Weights of a small GPT-style language model, trained from scratch on English Wikipedia.
Size: MLP 704 SwiGLU, 13.4M parameters.
Architecture: RMSNorm before each block, rotary positions, untied embeddings.
MLP neurons of a small language model. Each row is named by its layer, matrix (gate and up: input weights; down: output weights) and neuron, and shows model dimensions 128-255. Each number is 500 + 40 x the weight over its row's rms, rounded and kept within 0 to 999. Numbers have three digits each. A neuron's up and down rows have the sign that makes its largest values positive.
A block is one neuron, or neurons of one layer that tend to fire together. After each block is what it responds to, as a language model described it from the Wikipedia text at the highest values.

L5.gate121:458497498490571513533505419487470534497477459434507514505488503515531464527493487520453538542505537495526554510482505516541543446513479504529417461545506503550463531522460570489464504517491499492488512516501439451522507472472478468504535429480550472516496520463507499499487462494527440554518510491550430547591497540565600434492468393532506544418546490503559504444477466506598492528520
L5.up121:501522479507479458546505507519476560509579435432404479506483532556504487447464558508464481524441495538528503521506473536467515489446515499512526453572478440514448513457589517502448486465481456461506555484578536458556461499549473510549555510513474489505475495552450491564488476488474531526537479530490481584434515486560557579527516441511537403473508509444511445495541516551532490575441
L5.down121:509502493525436555464500483497519434450480506526513477433443495537510497468529464448488476452478520420540480461575518503481425522491489414481566511501504442550492506433469513474479525486555506512438576491522514480542464484555462533472532455480538507519526544511502452564445520566488489460500479533521524546470540534447465505501532574477538534586475483548381505435416460515513461508523
L5.gate303:439534495546568491473473414448474502565527505445505509502464525459476546528436486395473431440448589501537475456487571528526531520520541507535410465510484488480499484562499523550457493512489491578423557588498520524547527509478472521439445553495492487458473516477506466474533522509536554524514484534519471497483471449516551485463495548552536523593495485534525553442519466514534470461523
L5.up303:442490501514484480445495517472574578495532488444469485540542442506420495476445522468549428476441524524526474425490486408542536485448568512540449461573500475432467529489541542515517485547534550488406429433465529536527458486522466484473479424464476550471502419469466487514476463556514560545512516519489506459479410536436528443471526490480543439583465443505520480452495491528502476461457
L5.down303:479562483443491509450499471524504468497497501499468429435463505522452502486507545486481468456480541557481455511507509511506491450474516516565496458499474479523449450498535507491465538534551491501528460479461538516466489432442492535571504457476517530617498533450481442469474499532505499528480466497443514485538434508512516477473476597470440477492477464478405504488463590543467496496504
L5.gate429:440500529495571523519501569439430509532534429511479473456497522487550431543493485465425472414459506477494466462475506498496521489468477557485504426551519476522469516591552469564470500519494495516460575512533497510506464444550433443460509534490448519465397523507549502480495448548466547479492474554532495524563507611529500494422506501518490475579568469524501515497494523553511508500480
L5.up429:472480535529513527508589525462532525529545531398457460490518506534420493481446560486485575526459545582511499470544532492468468492542563446499446453536482448543446493573455536474422561531553518403454518577503491543544460510515514499511525423513524581573491530487498470459453533526474541492482555540499486515495455506470519519486546550508487515533544426519529517504507485524541439575500
L5.down429:483492507524506596506547470499468551458524535474421463493481473464518457478600456450508485526490493514519533495490532505473541520518487458538520520504574465504482539453420501535521464541545539531506511516517514500504450496513477483494449557468519516556493473472507507479418473469445516491502433502545473564520474530486459496555512499546555585492558472516452493463501514468453565563488
L5.gate653:466531561437514511434610383528512508560573492508470434419458516496408509476466537454507527489439458478516535454548543461521501517513516460499502512494505484495464478418534496512463470494517516479456565464536496480476452429530454531488498505554459507512491486525451424477523472566432512588455451445497463544520509591552517461518547503493508499548546487496485509482471538489513461557496
L5.up653:503459545501538575511497422568485511550510548474433438528552529478485510524486528521472493565486579472521539461465576498490482518567606475545484528529509495525418487472505551543411476502453512501507560486521433446498464467527498527568510476500564500418532482503572477468469444571490490548476469505481428509547503524550550457455466489488454509560519531483511534533542469575490479456439
L5.down653:496521506541466483440508518446475585411512437460425473476504499538427549466495513442500485482560505531503516489574527555459432503518551435544480497499527474583572569456528482525514507539513475481479510556511522549519503554516519491520505493505522577472599529497474483474522545508502533438531486542546540530507443502431503509481548554516521509464504516562465510513528529431453511502575
Description: Prenominal modifier endings. Final piece of an adjective or participle placed before a noun, often after "the/a", e.g. aforemen-tioned, all-ied, prolong-ed, histor-ic, current.

L8.gate574:515531490471528455532484526564497480501536529470537364431525519542478563515437511525530577427544518588546413488520529513578552516551447481434503496546508538450526530496536537476512577477535499575461492487415514494516508459501558492474537528515519538546424508582465505517621417515473604517455513454501533502499492496517509465465502521497466498484517450487562527447452539498563472482513
L8.up574:501527481502479553511522508520527547530575441587486469495512492501480550462473471471520479472460492533492486486490539548487391491496432523510473507474563479485490507453496527469484514558600510535484464421455497499504507495474581471519468489521479503546463519538520535502497408538512526500528408526463560487552516477542512465556473516585523517491563460533484467503453592528500567534583
L8.down574:533439555532472506500460487529512516535418491494522520485541511541492460497497548395471522550478561542481457425492536556557491489529538476477568475548451544488482460510488454480511551478492495476441459481545539538440514500466513424488515547503503494484539466518491437592526535444517463475506493499562494487507530488464468562472501455499528540523528519523440475606568567481477579419499
Description: Wikipedia section-heading words. Word pieces in the words of == section headings ==, usually the final piece, such as career, Orig-ins, Episod-es, Track; weaker on table-header | cells.

L5.gate163:465530531466529511509539478478552548540493505510532528473492512512463500433471559437478501532551506459452541492447475435542555507470480452496485577594502481413463538531575480451427477442471484473515472470565581504446498490515509546517479497550536450516458430494561540449529476523556500479449488457479450539556481494458476435568539493551477469598476479461578489482568523512506524467482
L5.up163:522433476550479505493581550531503496446492582517472482560534443504477481585540471493520547520561500498448462467440521513484460601471542525515466479436474530513516550512443408514521537516514501580424540531474519503529504551448446396497504511467536584539449409485447551519462478512522494497470442503491489532511520517431553498394497473444529541455547549513483557490456546493492505420528
L5.down163:515476566584505506454610476487478400476407594527441501529545511517487468518542496576498487486533496524455531490413514535476465476489492539504430468477426517647425565584511497468502590541544489470505449456518493488517585474536472449463509474500544478526487414465470589501465462459454508521500508488478474566522534477506530532511415446539531483486495539477553563502482469500553489493484
L5.gate398:544535470503427450533567549501538506454527518502444465492520574512497500466497500459552499473540461457493469534501506498520482502450497551524525463518485519457494457476437456494551533527528558551506508506481517489464432590500436422507473528528507556516512447412459567531527527483424468478487463496560480506462417515491482494496506453432454533472468463463492456514494499493495527604529
L5.up398:489495529511471543483575532582468488476456472528565494531489488469495513518540542502479480501502447416464526499519518481524530464504457534540536482560518481453484484585520522494552453498459519478491542491510411602436499457485486431431517500429469544469457427500491477473525464407533434478490517548504449512528554510491488506522630500595557488464468494508426436396570532525449554452442
L5.down398:512518482504526511568486397456457460497500451493505473465472531532508488582488457534490498487439548530510564485453524540514477448528501502516516490502474476514467575499441520485465449488495444559486502513446593516568454535580472447485536475535460466450449532510516498533552499454491480451535529546507470536505424560504505499513474527498512473495548463553538466522551504500563522455488
L5.gate445:525533498437549498486506418526467426511458487507544492486533546428493487513536540508396576497445504464536529560485470532456512520560465489454487541518512520455440504459514553541437480499508477547537650447432452535385525458514472520455462571474463498523501478503450529534477560492496475508510424463480461513421531514515517534479430570545533542511533458433432457446607535468504504582501
L5.up445:576501535413516552503438496528511421492486438485495517526533482460614487501517441506534516502443541475484520483481444541486530519532525546556546507461521523444541560473476476479438573492506498481507588546513499515510527528491458517454508530517438463511459459505511513482448495495556518506494478520561495517482577449560471482474513491439467457490498470503461455492460466456442533561542
L5.down445:530507528501452430494449593457465488483493496491528580537542521493518516468496479530569503489505543542466476534482496510515442564509564478498561552550516585548616552523413455461600522501484486525527479560508521472537482534506435507441492497531560458517504482510545408547461470476452470543484534534464490499571533494462529453402546445466581440566421424519587498418424474496519469524514
L5.gate551:502512490526468494572514360488460430545493493486508507524497467520520490491540554473428587484568533496408471546471513487487548545506515528554508453538518445463453544564471498537453458488509515478511518413484485494479515486520453597443475478488552503513446441501550553441521588428548445529531509497534412476558454524440542467557417534519545486608459489499511479419556522534519532470465
L5.up551:561493441466503445477495496528463482493450499516529543453501552490510529527496489485470539498553458491481558534499481491500511551510509496554533455549560601497554529466487507527531441419468476547464509557450469513481473514545497460504444496459570477475513532416564442496500548544516530598507589532509441452479518496491426525420554501499497523537428458438478496495512460476465492497484
L5.down551:494470516518500498549505540553421510550453486571483494554513547499409582528482459465473531460479472562522508487514520541530410510533510505500483490486537499539518513418508471592532561509560469465518518499539509518431439485514518511430458518505486578561505438482452482463420462489463467550461549515503555511534521513576449492458511521463505494551420612537493497488520424489499510467476
Description: Digits after thousands comma. The first digit after a comma or decimal point inside large numbers in tables, such as vote counts 1,849 and attendances 4,829; also weakly fires on scattered function words like is, for, of.

L10.gate74:506532549496471483487491428498524487473544499525514534417515445545557512542528527503495540480481484505533434578383457493478506515485468554546549483463477430566447578565471535448529501438472501487443463499548486508547516467513490547495524509426449537484533443478483524548471464543489460431540475501514486449519524492517515543510513566534469473484543459512484468440508549441577527497518
L10.up74:500506535455517512498414516529494467472480526556519543537553546481563535478448531446504546564574501522511415523450492500465519496479435492547504539478469503501557485544551520449487568498513513399523461526458515442569437487495518473573419552507535479564556502508468525544514466522461508501466490458538465520463499498493532460421543444469523519503465560442496484521420525476412527531554
L10.down74:596447463475514524530488466505467553535530472524498492509503515492467538452514488528415451547514457466566558523523542542470464457585552562541458532477549449607484524482522469486512466506568477590534524513500483490531530497461489518466504533420487551391507461527484510478445487439445444447469505456500445492498535448538464482438536545444548505523464511504448509476534459533462515527532
L10.gate152:463527474448544503442445482406538512547435476410464513450460545465492525543485478473453476509468536515523455540517544399544539427550472576537489566462526476514482530501555488517515487455547528495446478563435520484484455415545519487513448566551451538512483477488515447531532528555510460468423537546512515539490477533564491540502582487500492503512530460520477497463515534528509550484465
L10.up152:517457496535522525491476463486506496532479465435515420550496515413487565503543523442517560408514485527571501522489501481535513406569505455447452532476489420525488496443466505492501520446501445483498474576569519468474497488481563426463515471544517470508538508556493456395472559503488493462537434512543537580576492537492583560472515492508528465482406462565451477463460579478483495501507
L10.down152:498527502498573546485504501523447497484553473491477452446429534505511502486437473492542503477525546507503530511579529493438517540462449512540525490578524469546538470513479467507493454488531494505536524499529481496518481567514497476507499516465495553495572500486507466447505562559505502477515501510483548564516527533481479479564621519560506523477571500534414507445515545486472506514524
L10.gate164:510448542513512483484543447493513434432496496504452484445515512469530496506502528515511498468533520537551500489486523538491531545517546573534466561417595581545481557512552498554514513525584522442539476523492487479457449575567508466449453507513483474515554507563444545522469490468544566574511533552449504485518499511496493464429577556481441525548499486504553548592537595469505455456480
L10.up164:455539434558475497465482490505484487533453485516530557413484514520478501455485527519507470429484468491506513545509553588463571467513507546475515491506470543507519555456505460563482565537502520475534500536513491448597501524477580442479421532450415523511509432608500493449503520527454524493469451551465518494445490469476521547497514490491534519501380511513574524516507487434491504521515
L10.down164:484493565572454453447529520492507465522514493523572520488500472529516547482543528498553511481510506515599550472549499518514530429497531552543515511482499502595530541443512467485595511504487599473565522419510473438456449590537494486518446584495522460447544469552476454520514443537551510527555558511520499537487493437523504522543540457544496438570491556589551512519515491520486476465489
L10.gate319:517561560425473468564439501476465510511506539516503506509483516580454535527487466497508489415548484552497480532468502504450509552540499547526466474501498483498517510461469474562524460585442504494560523461467562534530443476438482448408424558416476551532572537550464557542533496579518478495548477533558457491485408515540604473526533506445449538537451582503465465548537486485470556414509
L10.up319:533515550429473519511565502497492465545474522536566495550487465549493541509550554443451484502496612450528499491463472542501466549578462547475457508517510491558518522533567449497533570464506487467602523555515565434502500493470550503509561549453527511471596448506449454493474446449557488550488489441527512527550482535515516492529504485491479523500515484498546475486496552564436516469527
L10.down319:533515438532554515446510454479547578506492473535514444524455540529547516405473375534574475566522494517488469533486480477499517462451540546540612501560420560510485482492520507492497468540521494480474488491508468569523579519544511490534507560493511594491380490550597543507574536524562474490528463444513438496521509482494441554553569511464510496501570580447503537397451497464494496506516
Description: Modifier before head noun. Word-final pieces of adjectives or modifiers sitting just before their head noun, e.g. radial spines, lancet windows, arched legs, hip-hop.

L5.gate101:522528491496534568482511551459483561466462524538442504502499460468518519501502545525551459483497522491475439533480530599548622525454481518488411514497459503490503510451474482467511494438544472446544528511471517481428532520576512470476532479482543540474442521443509482410512458519543579471536511517473561492518524435497468563535518434489511566484513500467484450469482548528545518452504
L5.up101:467465426493513432482577509596471573550468509590444494504448526464502472470539470520591508452567524516472445557495554439444532425513482502412527472468461489549531522502537485510490538457448515532486465486521438580472537478496467493582585478465502459482509457481491509554527527500475417591527522463476400538546468480466526443548562473516540552549533425435506495510484562543455481423445
L5.down101:465470534523484503493466480487523441451507541426440522454492501570543534527490483525548529551465583446552492518577478496541428494463472477461453518541490585423478555543511508491522469475499512432501451536518481489406417435573562516467365486551502482553510542543466519459512515541522452457524454485488566448509439501549498509527477562486494522536417517575545486476458559503520418499560
L5.gate176:505524502580532463516440479454433464526572496512484522556454449488483538542470476554467498474448553468502540522486546494393495454464579494528507555484470492436491560485545525501517491491562502551482429503507535494449492492525526492505452520537543525506496477500552523522472474500412545489436540517543567450516581533493504509514568461483500526533515448521442483480485506532504492515474
L5.up176:564438499518521502562529567520526477513515448497483473519593566514469559501548480507532458490556462491465456556523542492514520506505518533441463474441534548514504515506502516447476529551460518496537456471598535484470437472551511552462461462527564481542557483518552537476490533540492541530497533509459569437516499530516472552530546488503461496417490455470586525522554487486452420446596
L5.down176:525612553495418524498517410475449494473550444500503474572542500492486516516537517540495504534518538481567564506505548466483499487477522543575494509464455441526512559513493488530432500498539535456459511497535535526471433553520502467522442582528527530530552518474520440503516540517560545426592513404549514451470473472468553464452506503538497536522511392601471508517565550522494511517528
L5.gate276:466489475531499499552519472505471460549485582456426487454521498410544496501543518485496531483510490499533454504507512460515517482547505530471477490523491517516482559504501493488543502476496480490489579576521458518502480432522441554514584534447526426496485519486531567491559500479516457554531554565545474554571537568484533486499510440516483560567519509435492473555447482478535531431477
L5.up276:471496503461468573531493549516518507504526500481440604527515491507572510528534491500481525487516504507493476502517472506439446498523493536449481541517443592451571472529410507541525480472507490502484538507484520484425454442458505562530555528547539490490536467521514513461443547416540544402453565572544496500477584445546470531561469561509503458489541532515504537434483441464528546494520
L5.down276:541512569516523538587519475572498576517545494513553510512515513507471558513565529495472508522490510533538438501463547568486423521540447481509506564426492498488549518485473524479453471423464520411468489458522518454487560382472543501546527539567518439500532517451484475469529530515479485567572504500576481476515523481467521460518471472516533503511488476537512419469492542482516624504456
L5.gate688:500465534506555499529471528523520545536497532478449491517534493483504475465565501537423544537514511529498495547502560516425513527448473490596512529476465489449521496496454449512513467584537493398502474547451563527491504495492436546490487536503463510480460540516521499536475485511557443595466571526478454511515505528582479490539464489414464506525553456488425468517465505516474473535510
L5.up688:555541586588596486488526511471482500525475555517469508549535476482527493498426534480472544440491543428462509448521536481575510472594491417527393511431520538580496539523535531458546527572512541524523505531512515571507566457493415456465526567465449477486476508508530480511500531479518548563526509510502484461521522554500566425568488480535442542545504471536537458448509555572479458511493
L5.down688:470506566506520488472417498506499472494516518494456482520502474499508453524467449542475510511471479504516479559534488558498451580473498472518493449489512523461547529562494484528528474546573501431552508546510434542476435486538509538465428574535532462448447571470411508402478562471522498468464466504489482478508521473507483505448516517402436527453448491594472487527473523447524504492455
Description: Career/season section nouns. Nouns that name a life or time span in biographies and sports articles, often section headings or after his/her, such as career, season, history.